config = dict(
    n_layer=14,
    d_model=640,
    n_head=10,
    n_kv_head=10,
    head_dim=64,
    d_mlp=1728,
    vocab_size=8192,
    activation='geglu',
    norm='rmsnorm',
    norm_place='pre',
    norm_eps=1e-05,
    positions='rope',
    rope_base=10000.0,
    rope_fraction=1.0,
    qk_norm=False,
    attn_scale=0.125,
    bias='none',
    tie_embeddings=True,
    parallel_block=False,
    init='normal',
    init_std_qkv=0.0153,
    init_std_o=0.0,
    init_std_up=0.0153,
    init_std_down=0.0,
    optimizer='muon_variant',
    lr=0.00937,
    lr_mult_qkv=0.7,
    lr_mult_down=1.5,
    beta1=0.95,
    lr_head=0.0048,
    grad_clip=1.0,
    warmup_steps=200,
    schedule='wsd',
    decay_fraction=0.575,
    decay_shape='linear',
    final_lr_fraction=0.0,
    batch_tokens=131072,
    seq_len=1024,
    doc_mask=True,
    train_tokens=902600000,
    steps=6887,
    dataset='wikipedia_en',
)
MLP neurons of a small language model. Each row is named by its layer, matrix (down: output weights) and neuron, and shows model dimensions 0-212. Each number is 128 + 32 x the weight over its row's rms, rounded and kept within 0 to 255. Numbers have three digits each. A neuron's up and down rows have the sign that makes its largest values positive.
A block is one neuron, or neurons of one layer that tend to fire together. Before each block is what it responds to, as a language model described it from the Wikipedia text at the highest values.

Sentence-ending periods
L2.down80:116173157137129159141112078171099093121108112128134125147165114100110166080145082151170109109136127129147141109109101098162075156108163185095099150031159131129163151117085154137123176117194136112175075176130124099110149115152105102098118091153177131128114160138161147137132101111062179135163143133095140149124142125083102110121089081105170111088168106147186120170090161125167164175124140131097151132125092072114102154102134131175090135180151159105101120131113170162127120166186164100131147153081124164180118230141118103118180152062174072086110095137167073053108097145141090141120117145111102156152199118098157068118064084138120113188070130
L2.down338:146109119168134164177144142037132123073086159087112117114125143151107160130147103156061082141186126156148074088122075147144096139116083150148122063156201068186042098165097089089102171096151150140119172175100121124114133142177138151130180138159139074106096145107152038163128165068144136174143145089077077120190167123168144132096152071144148139130095103079145136138133129139100129112084103117134164158127159160143145096127110131115124138171109119097056174153122148171139149103126180126095089116157128139141155127111121099094107171175072123147106120194131042120084170102072091166150151126103098134106167080100167126161151196090150140095144165
L2.down819:125151168106161153159177127103103131181116129116068110141122182161111115106179118132120172154100105164176098123115154092083099176108046109111098128069175106096120153108108105117112143166156091107168125138167046204055136072188096152154094141188101098137074145087134062125199099081130098179222124095108138121074147199113109159118091114149161132103213119106158096113160151112148110150140104088129157096158112120127105115125119097136136139136134177109140111079048125178122145119156114134149108154130104156123150135129154104126115123139113123164142127139118108142123149078187053165150120099151122083154102093087088182095072111126127098072074090
L2.down1450:125162138132148167099136144073114186093114117142068086104108131150100118061110156103142096171094134141224074146151130100105113163085150113117069149137186131172125082132106133107117106154180135144158162139140081161159120097209124140157119109135116100126075125131141152128153157022144125133132055107139108152101100142109102111102087172151088133174108145114159151135135127175146199128103119085049172089079122149092086069111145148172144153163116160088083149187184109189117108137161128167071170168123129201104134167075172130146184055109114037189100116069130116120093070140166127185082141093159127076143118179153113124141131082102127157151122151

Mid-word noun stems
L6.down542:137086172124161156152161163100124156161127193103109106166164150101154123112153082094128158085122123098109128140095150093154175109136125092131137132109145118150113121140083100178158130138099136119046130100123099182076107140174114080133106094123154149039118158153104104143141119111158107134109154156104155131099098151167088134132191155114148049173083156096096100125105103069221102102104162083110177166102158103160127083160120150113109180091111105125119076123114106145163133145130140116126101146143080186137092094114126136093111109167164107068147094089124133137136113104126084171141106123141132155088123089119110087090082171104165097140137135

Offer, provide, create verbs
L6.down163:112067103137157115112069103155155105136160151129143006097122154108156110110117106134120143103063089172124118125122096119125159119126072084148089119082123143048134128178139076153206081139170107156124136090165105077104158151108099166086110177145062111156076173136176173188126183076143106142105147154182152129129133152161085086146176156142159182164097101108138146137100089106110079174063124085105093133133184082113065114156154139103151156151078075114164171128153099136109112171158122106186178134081126084138099110131162155109134136151104145161121106159101148115132138139111095169137153169159106136129181156105149084152139151079125163191069158

Transitive verbs awaiting objects
L10.down128:097177100114111161139093069094160100108166117166152143185109096151204137091141159139091155110033157164076128104112079069127083142164139179146088107111117112121170122152134150110102157155077114181148155156139155114079140085132159063123142166142034104220127128241133139105169098110156157110088186102092150113110103121092088115162094075151158155137141097136134172166155180155126105143113176116098156150161140149109177129170129100168163092196167143141135091084167089096115100169145147072083146165121118111111115041084191013120162135160109036165127136080155152134125139113144123130118070152132147142159098171158147155136109114127146110165107156
L10.down566:170107163079165173122116146136066110109116092171112097145103099147127142061097099070108114075196068090113098133099160146147112150208147144129156077135128153088108151104174136092092138170146104103134155106155165072149136084120152118115110119147159111147113155165152090145150128024182155124127139130140115073178180091128154136102131149162169176167108138115105198160172061140110110095128083105129200126138069133154151109137091158137137161100168137122110121128161080126178097168159126102114170125155114150166140191102133105110124111138157177125088162119122194127186150137144096153132142135196161138130102153082121153125130131227169148122088119
L10.down676:165090208164108151148093133123160119073111151103136125162155147093115110110154131137115123081077083153095193141054170124100136122160084072129153151111168149144167167153161121091169145147153154188100197087104114145141142166094128137150145175098195109169076125161134091063152090064137140177119137102141145114161123087062122098115115081141103064110119139170109155133125114064155143166098136071135104141130103117108098144111154135132127149128042081092110114116115131185139074152141159136167131115127088153189089142121117065106126104155167168092178125074130110133137111169116156120154129117123142105146100106093115095197161063106195179219111172
L10.down694:164146153098161086095192099154181119143154151098114144060126150173076105166142158146098141152101110147037092143162114152144133173105150127089108092075171074157115074111089127142149114132105149157190129117206094109153135119116176141087135182145096130158121144114089073087112163114117128074057082116116138077147055148065123133123111105145131132078112089150071136187140095100134151143159085174121092129114074097122074084050174163174102082080109137161124185122105129160110146178107107151154130091116097143145109178100112086117146150152129160146172173135120121073105120078087082096135092160118109138105104151097112140163147116130103151130151114
L10.down746:135144148102064127089090163136100139112197153103103149143116089092148168141158203149146104116122148124161110127108117151140066092126127133178165126107150140106112151150166168127179151127126099145140151114102131087133171125082186148137150100095135190092065130106102189170122107043135113159127094120080142100142133138135089134188138141116129127117086137083168133062151134094163124084087121139167180113125139163118079087119154169108180099094165130147134139134162102178126121119112049110146090139164116068091163113110157097106094091130118126104127153138099091113143070139120078109090084164069153115088039128175224106150137100177096156137120116
L10.down847:132122128161132074103128136075083172188140143100153107144134166151146160139143061152104148096108103144121086102125114088139170108152101157167143110119075147144104100102094143130146127106130059101125122170116134168188162085119130181089146094118125112149128117088099105166123101060079148082049123116103161075167144140118134144134158145102091110152154201122157147129184083132111111126136115118110172184119126108116080116136197139107135031078114132060095098163159162176161125092114155153139100100141164133112156132152193067118130131177104065131098146030151155113103168126168130132087104136125140055141142074168082084136171106081184114145055140
L10.down1017:133136112154088084083159112191150135140218146057063153175115109098200136066125167148102122109151124128145083168111133133141115163168098134109123089173139121062141073106144121140108128126156088138153182103150142138093135158148086117103090140111069144138121117135132119151121098011135132104091187129121112114131095149146090090107135121112105106141098112137085134131126094140124116135192115118139109117195201107119110130132133168112135146126076101115147168143169132149121124104189124150123144051121085110063130091089127095132114111158157073102132117133135124140193120147135082132103113135118127085046067185119163152099132102115099131182194147
L10.down1035:144103121126095152132124138138123152147125134170176126161127190159105143093119145123144145142128150128076086129140124142091044065079145135137086148075164186174132103102187107182084190132101159138116195129063107095110108165113096110111175140117134136163154116116164160158149102091139114097134087122131139091101133168119154114106120107134087135091152130145072100131099197110145057142113172119131104148131207161065057115174156121094111117136144161138084124100076133096067135076103112164136149085120016114157170134152192172162144092179121140149144124152135160082113162124098103117063142136186117081122173172168108131090116097105108092127083123
L10.down1049:140111162150183095094199130107119093135148150163101128126182113147162052130082176064147189114142105148051173136176124097148148120133123104133096136192171125183164071172065100143166062073084158122164141159143117148160113173118078182100118155143111133133164131112062118149114186096195103108175128105137104092146109100090178134117157073230093142167140135098116076167087098115130137133053122128177131075149145066129178148121099153137106102039113102155087120104147075137101177166127161117162108107118135108076120182111107081088115172118110115096128099157068212098133114136150126133108112120134141166210117107217109137133164122107133120138054113
L10.down1059:109090121134141144159115148141136145204076139136130153100102146127120089107104037035110139082137111156124158076075116076122088185118148125088104109170091122072071144113164123124040145158151114075097093115138147197156104155106206095094127102175223140160206135083152115169118111146174120091143102098159111173117173135164107125134128147160135230159112104122089152131100131163166101139099116119104095091117148189124130107098101155122145127158125149136094115164132134060128134160156138105169144130134113053154126106157136171130146166085186255166147109151129176115159136212133166126114135092144168092158106108084145190086156141127120069146138124
L10.down1069:140111108134120118113144103095078192136103156162132151125144172146141146124098169150117142070161112095124138154194143101143125109142066133137133172167115099134117079120127143162116136140123142134115099109124110104160223160111117116114207096103136140160134141107098069154185127000188105142089115099152145183139118127099064177100138096049133114125133114198148182107098137079133146107125104149129155097187148110140076169122147127149106080130088114142182092078060117196153160108082099118135138086107040113137150114161143147105127128079157137142103108111097148167142124147103127081147122120105158142150060170116129089157118096024097102154117152
L10.down1285:124082164196101141095165165154159107118143096149072139163118101159115096098173082173178155138152121161091128105191101111208135078162176096103115101076178098145056172104128130172093094118116102122186113135088131166146070072124136120072177082140120132138140138110128161116201111069084112117133123126066212118171129151157075138142158111109141094134126103166145106081099140103108115147105145154102115154132131156142138092158085098117148154143135115074091140138112104200098120088140159159158099098170118192095153133183100093179144182116097114138119094148105107118120104096125167100136106144149210052107102099132138140116122162101139171120221189
L10.down1355:139099153095148154167073094164158132135110107097120128164101119196139144055150182084132100136114111115089172140158144101150138107122095123133156103110140161066094194102157081095117046157164161104135112107195136112076099113127115144111148111137151109166103071075190118102134099113154136194105188151123144122097099162122091128117146145121141147166100118116134164138046062129155159110119136095196126109114074121132152097154132079124060160180152141119120165122138144191115116098097113104144105117109088170106143097077091101129100159154064050196099082112135123083090136054083112120129129154114097126105117207057152124176161130166150121132136097
L10.down1416:084160130155094134106126159175143175144127163101164169145112113125140186150093116087126133167157138146096112141101115193089128156140168109134147138118106146130089173140148082116189115160107147159160127142115089205136119111144117204078178114150200112181087185161177137139164105112105145132157127152146168153070133149148157090097112155172171164175114152127074088114170102134094115113151117180147126136142138071089169093082146079162164162121116102128127118107100067100108108174091183128100125105141121138098090106083113169139096113078083143165144176133110074086168097141045137091188145100188171104085074161072148090101193167153136094155162165
L10.down1490:124115104098129116179130023133119158163095094137087123183121080080057162115089174054159144094129118150167125148090123119193161114125161071092144095108147148103048136127091135111167163139111113172134163105177109125074127208113124137081163179120096159075176124116122107065163067089133139159162127102125154151108148141114124208112132130106117080067035142110153173126092166173127168141100118158133105165171112128117135149118096155128102104156153142148146097134104137135115150133163104104109150107139125134151114102147156153137125157124134141169126095109131087113146096119078116057105133099111104102064045168122121135142137123185175205125107131
L10.down1502:127141121141151167204117148121123065085138166141144124119136148121118187099124099104149121114136163120072143157156131118109205073095127193117096135078122155182144165114044150148159113065171146141121129079083119137102171119127136117174150117146121077148155092090118133148095131146078112109087121161172151174108128115123160087140145142140145121152111107144114144129118136071085072126188137091134129131167136149133136130161110147179124102118135119120169108223146135094122120147216163157137121120135141121151117099165106125130091122170099144078146158100151117109091152111069095117125206079130106079185079166170131084114141099129193142125115119

Clause-opening "the"
L2.down200:097131144143158155104131148080092139142167125140069114120105110112128150127103089167113094125113149110143179092094133142131083110142143114135080145122155140160136091188098188163138121136009098069121125112188107164108187171156124137018143156128117062163138164090186133090138096098170150090142117167160097159091091107088163186111119154136148110127077178118200141151104172121181123120139118131183132131096104118121123096158134128078074119131149217180147102033087077153099120090160116155087107119143143135121070107107162147080153109093063078089100200192100114138091121163146175178126153121059093126157080136122112110161086175123145088147087119
L2.down429:111112137141170118116118152096159118108131127191106085067134119122124144061119091135040059151134071150157168130142185148114113185138144206159141099110057106116124126057126191089116078138120110095115089082116104137115093138147141107155159172079114160150084130216159164161120127101141099156139147145140059127111132135158091125128092086143148091144104158126151143197134167131144203112123123144164217092095185109097143159134154142100131196109142144096179168151099135107150098116142132160135083117110124157074129107127135097105176099094169081082116137100083118093143114178123088109106141117046177137128148108120108134081109136180069112064112115
L2.down556:086158157178125093095143123096184068100098202088099154101138090092134066087111109157101113096131151151148130114092172181099123121122096178049104089127146116122153111091090143106099129132054096123094133160117117093106153177092127102070116156111084129162130144139141173138160169189118084122183116184163125101153067161170151122151066101122098066100142113083160154117142119137128122138168178191108172130143122053166126166132183105166185121152189150119142124104092063150110122084159148171098127059150115154151152158147095169112118119125130075132130163121088110139155051132185079090149162096095156159116124087141080104134112194136147169137109123
L2.down642:114095102162103144156135102099113180131173151101116152120123137121113125133122126179149098137124116134120199105098150160110131118119143196125134062080156099109207127147117135159114100149066157118109107086131154104120113137125040130102064148099067144137171118149117075137117105118156169093145117153086125173136167114148064147140070126109093161130131177128125090121172154099130122143132154109114143117153115104143111143130130164158192093142149102183094156155136163126141113078160142114064082163098102126170133127182115133099157068102167095123102154116083132162122085147100165094148141107071102200126119084154091065142078080115089153103066112

Scientific noun fragments
L10.down9:057166190144129148128102101123058096105179137100148149196146140144131118109102133123167148148136110091128080146152182121127047097143147119140086110134191157125074138125106129157108142122202136158121067138167131173131101147063123068172166178112121100081097091100128109147091179137150158126154073075114130058087131096135143096172110121131096137086166145120115162126137145062161130084108122117095143130120083075130170103098110154140125147106106102180114128118084202176165151128115100127154132120090142108100188136073112115170124125089107102138183140194060169150156182182135085143117082168098086133174175127107182138152138123112140113145098056
L10.down147:115129084109078131169099118168145064102102119209086128073099127134117119130134144121106118090171138100074096191091160098116148098099080135096118161105115150077145126111115104159137109095145145164084059117113117157131103136131161146142125150097096168158135140136147110134087100143115167151099154197090106110097148134110085128157095179184156200146093143177095131178151083135122132143123112134137144085114135149166068108078126110086132092154115169209140142124148100109057071139105099104106060127110137108125116156142069070127124144165131150137107193134089106135097143162107144197117105112166086145104150073099159110157159143113119148184162144
L10.down209:102100095127176192124179078156114147124146165089179111157123131162115134105126146181076131135158155150098157101136152092111125111081146066163148206148121129115078093201123155108133156118125090099109080176147152099092133143093113084064156122106182145072104221191135116142171144082136149108189112129137136162204134209152133121139086148118155135117119110127131112112102180165149119150139145123111071175134140173107122137103120149072104212151116100098091125099093080127111117122206127064132063128138186116120085181114172176117160153148125120108080101126099147152077164091187124131193127160082116059172142169153144123142164150127081097113174087
L10.down229:168142128120144087142076101133144125159149153151117089128134090089107103128109077110108124127154085134095074137068102054094140137125126100084134141201126145205153168161129150196137107146107140121116144149159122139149146085142130099123134127149173093186095174152084136117067117176152091142180173093127100176102135099176170065094132103146134139147111136146112196081183059115133184111084071132160047135106086123127095129097129172130082090111169121148080056119122161148131121068173195174104151147115107108090204199133124125152145071131076086095151119131076154128144204089153103135103083141142146069125130129144103154094154136055122138162131087
L10.down355:147124184143209144148162122141101110150123167121072107121180165145111068139057141110141158189146130139121110146130142143109121096138120123066148042191103110187141144102107112081154148114156160148146141113186099221154153118134130154076076138122109082074132121150100101102147130111164150141118152135148121167210137108166143076094116123097132126159072116127123132162120127117110098103150133141162136069129183165112121102178141118114155163149108056107136091114106184153169142101152188097122161139135129188133189058086080137145072105115156140102144072146075140085117157076164079136146110153093109183108121137156130161112158124098168105214129088
L10.down449:135110148084090117122190148125162105146184169150131136180136179144147090156148140188078098131062149135105104101133125171164090133064079149116094163103083129100080133104132158066102152153102163176106090162128120117113186170074118116095100131131110166153104115121119152144116148117198159107133156160160165102148140162121143093122177091095175111199125131135085099147115062066129098164155100114123173132098123192139110097120082110127099119094165118113151107144156203090085151172151100175118121112101115119202114164089110169090169085147136139115140149175153063167174112172124126113117104137184179178149132108143139137160171171181103102182136110
L10.down640:144189185140143199094191059119111144192194122151129141147123145105115099207161129047123147139071093105118175144167104169175212094103154138210116104062155147110116065151179148136117163162172108102141138127108069124123138153201133145148149130137115127080196135137124104177125160192136138145151085120176089138136131139110106111165125145141063157146143137113098099132137153138099205065157126122117113098107134180162105069185102165134127129120096168098114122125142137103172153113059076101226120112101124137133119113145135092130150108131153103101170140146145102116162136095123173161176155108092090188128138141068096121121119084142150106197157155
L10.down670:154110158165192092148157150086122068085150093153114102120153161151136132090142138149140104160055105170178122056117162115128095136153178096088182113134154154152131170119145170111118111104070112188195100147119102103131153096124170143188129105095117141084120116123094158101085138096100162099143169142087107167164181165159102150161109149134144074115156085126147128158099111162115090084153122128142176094131100123154103158102101135096125138113213064139167099129143158130103150086170105131181096153155183118153093108205154143119217147178129156117063138087143186145119092137138152150138098205105120107143131084144093120128119116143096128138169135
L10.down770:114072115141137199080128142091064177147139115123121187089129148081144087158118176145129105117161127109091172155087113130149139107101144085133140102177112148147122112164123103175103107119053120090109120154023201152086106139171146107140123099123195086117153122145131207101119109125105107191101119153173134156131116124151165168145118112088142081097138125100159153110159111060173138142123141112128131083089121105131083159015152141136121108122075090073138111175083181141128160128096131140104163174079096159148148057098052141161115046106123107169174122119122129162107087176145133098116110121102119132098156110132060195113159168127076120054160111
L10.down771:139122102097127140137176165108147125140201106093099178152127108161130139080109137118077202126105137184114132162158139104082134131104144111068131161094137061139134113133156092080111152175128185132142094115187110071083137179109133090127122130088107140095131135118121067117079121149127137098169165074163111109133095124148117133105148043082136181153171112097135111165133097135154087096134156151149133071075096101147154120125089151134155157139107113115081100130147097125143121156048149138100124153182154118122118160113099041117158104120197049144173112128140184051142212102138089093114152147149105161109103147096163110109140141117080168113164140
L10.down935:111139087105120181104131140149124110146101123041114147135077152109067059175146055128119163155128152072123105157041142184168149115104193137123149101172094118083082177067126104177093109128120147155111086142094076086066081088123121108136147119119118167122112087140069123135175093094150062079083107190207099118108143151136144085154065122132110110120111094083138102116076112180181117128117172151150133185088097101099120112123105135141075068129128122182091114136126127125103107095126120092143135117119198143148146099087104120154129074123146223114154160057089142104103136148134160150156123184190079130145158074093158134100150176114157100171168144
L10.down1102:149117082099139077170182196058103088172085102113116176120068132121112112111130086120093089110111136157128115157114075120129078101079140144159093136115109140177104128119085186139108118151084148103117099154110121155081128149072162115160131082085155130077123135163149155086100150138164170106102106202121115101142092165160128160116135068145181150181130136160167111157173076095087101166144137159108096123072166127161058099162083136158114152172146088135178128118105131127147103115076072098082148119149148150198100130165072152119033164128121152129161120091153162127130152124152097121100119091191089087189119093137116102136164145105079089133116162
L10.down1171:105151120163122147150077162136115102115101130103106085144094108199116156170184131193120120155150118127186118115161152115140059093160106099187184177143112197150149140158140105149123147055099084106039112185123179139097197142122140172195123150110126088107179136104152078161080056097057157122174137093145140139153130118167163165121063108109131098136090141113110117160156143125133136091096159036181145097086072116148115137101142114119178119078142207116167088120096119089112168123148146126125074103123130145146116055129119090164194160074139065147155100083164135122103141124074088158147163160089097121104148132074135111178149197117151096096138149
L10.down1457:121102156156208153127152200117121135188097140081071152156198142137079097116156143134157127107107112137144168139189157112072123120091087109135074159085078110158184088123160102098119133136134107098141088073156111113126159105181129216128106104118102160096106126210136094123088098093180117125090121127116169155066109103120190149112140127109100081166139134100150170117121125081119176091136185107141165159081166089154120112098126099090072097164149160152138125151099087131110124109104123164129196134165137165169118071152159156218154094167173094110138117145157114119115146130100146149111147132098146140108129138150104180137114137066135149136164148
L10.down1616:155072125159142134107101170071130174157128094132115149113123110079143108139119172103080098156112155126088104075143133154158123148128114149067162128149122124158123134096105113098084131076080131088073166098111125101125166197172096177197143120072105109102132086120147166112173160165135134115130094133098095079125084090196117106054125136129134083149144138090159143097107112184187122110124082095156158121067096148105140141094164106149123182121093028095100120090096137123155107110110143153151162146136150147147116146158163135112127080085212014148154135144166165123123153115103098059170096107191103132167101111080099069158120137145111175076128123
L10.down1714:084123120159148143113076055154137118156102137197108177178116098146165158144204129110132111084113101126094113157146154156124101165103164098115151154144091169129137125113078074161091100100133129117127097071126088074126110143063080062172089088140125032133136130124141151153140148151121124116185222095102090122146079136110145145125158158147122111096114130101172157103144177183081143131141140082127147139099096167137131103206110141110103112128136152177119171149132155127137118186123119140185141145073108155147136109096098177211111132069111130119138150149089098137112150138109104078128131136154100076114115149052140166128191093117134109115118142

Ambiguous noun stems
L2.down491:180118120111142129121121169115067095160194114079157138142110136127105142094162093151156113115144098119110090098159112139141145104102132129141132172219112103070186133185100146155087097116204090135124103183160126091131096096158115126170172086127165117134100151163142157155173111099094072117071186075107119147067145169151118140139183110162136136147111183076114095096162140151141091089099136103150158096099103105107127150117160097101112151112160156155094081140161113139125100107178143165082142160120135128109134116068096170114194179113197095152160070192091136073100115131142144122132183119111135134100136122163132132173149073119100150163110097
L2.down790:141096107107128113138163106148070131077117109137119136125064110163114141172131105152131104093124096110072105120131132059177136124115117165132147154131120107132101164170121133081169188133116203099155113155133173120105118124108126135157127183132140130149113141171098160137154165255115126181108156147146126106112149116139079109103130164117123135115149112153100046157121128107169098090127100110124112137108131158133048119102129179124118114077148110093144115104106172085135084108124202102091195126090089082139099157099108096127140122147115021170158122119117115047140168131178109178093063085100093181130193142153103137102154142156117110202133092
L2.down1232:116108181178129100127136082118140117196142118041210157154115165152176092102102119169125145150128153116091162117110121162089137192105086193122120090154119176199144109120161156094133164120108118128115102151107158133155154070102123097131089123163076138080081080117076092100105123133130081107117147057221131080159172160153099127175157128095149119086117150109106091115097175090103176101144134117105109067117078106143155082123105155129092077101107144195095170150176140127109107204073123079125097134160136142151079145139078122162095110123128109137124095094105082152118092173133171141128138096108106147113188120175156096116204136148132108082088162
L2.down1507:126160149181090076123137148200134101130092107144138140115077216136073083113097155150141142106081105151144110110150131138158121100084162114145169139154126143135123106101085121144156158100151131076116140136110142132106173081148111137173092089160112151135116126162188082074161166120130169110100121152132059176123099118083165117120170163118115118081149070117135083114093186147211106103121134125113146146149114146114106159125115135123106091149086153101075097148166130077171111125095157118118125140098125151128111164123119135122109178067175099129226146152146156104073107110075126117153129083092151098118131148192167179169096205102171142093157203

Table row line breaks
L6.down1071:122173102116107092074172172119156165108196175082094178092165113073155170116095171156112156139173120168204163085155142169095104079170121116119140111082163103154117139122162147148129132065119179113142154070178103052065069081092014087137065139148165102082166116131107115125111111090144133116110114139158135119126139096162110158126101103129126111118109076121170195096146170073139173088138140147094079140154131092118165157145151137112104082158172147155078138119181175118123103123097123081142115140179131192124113115151110162176165107124114129139133122154090096106133112163140151105122143126139146159141200131113109166111150095137089178091162136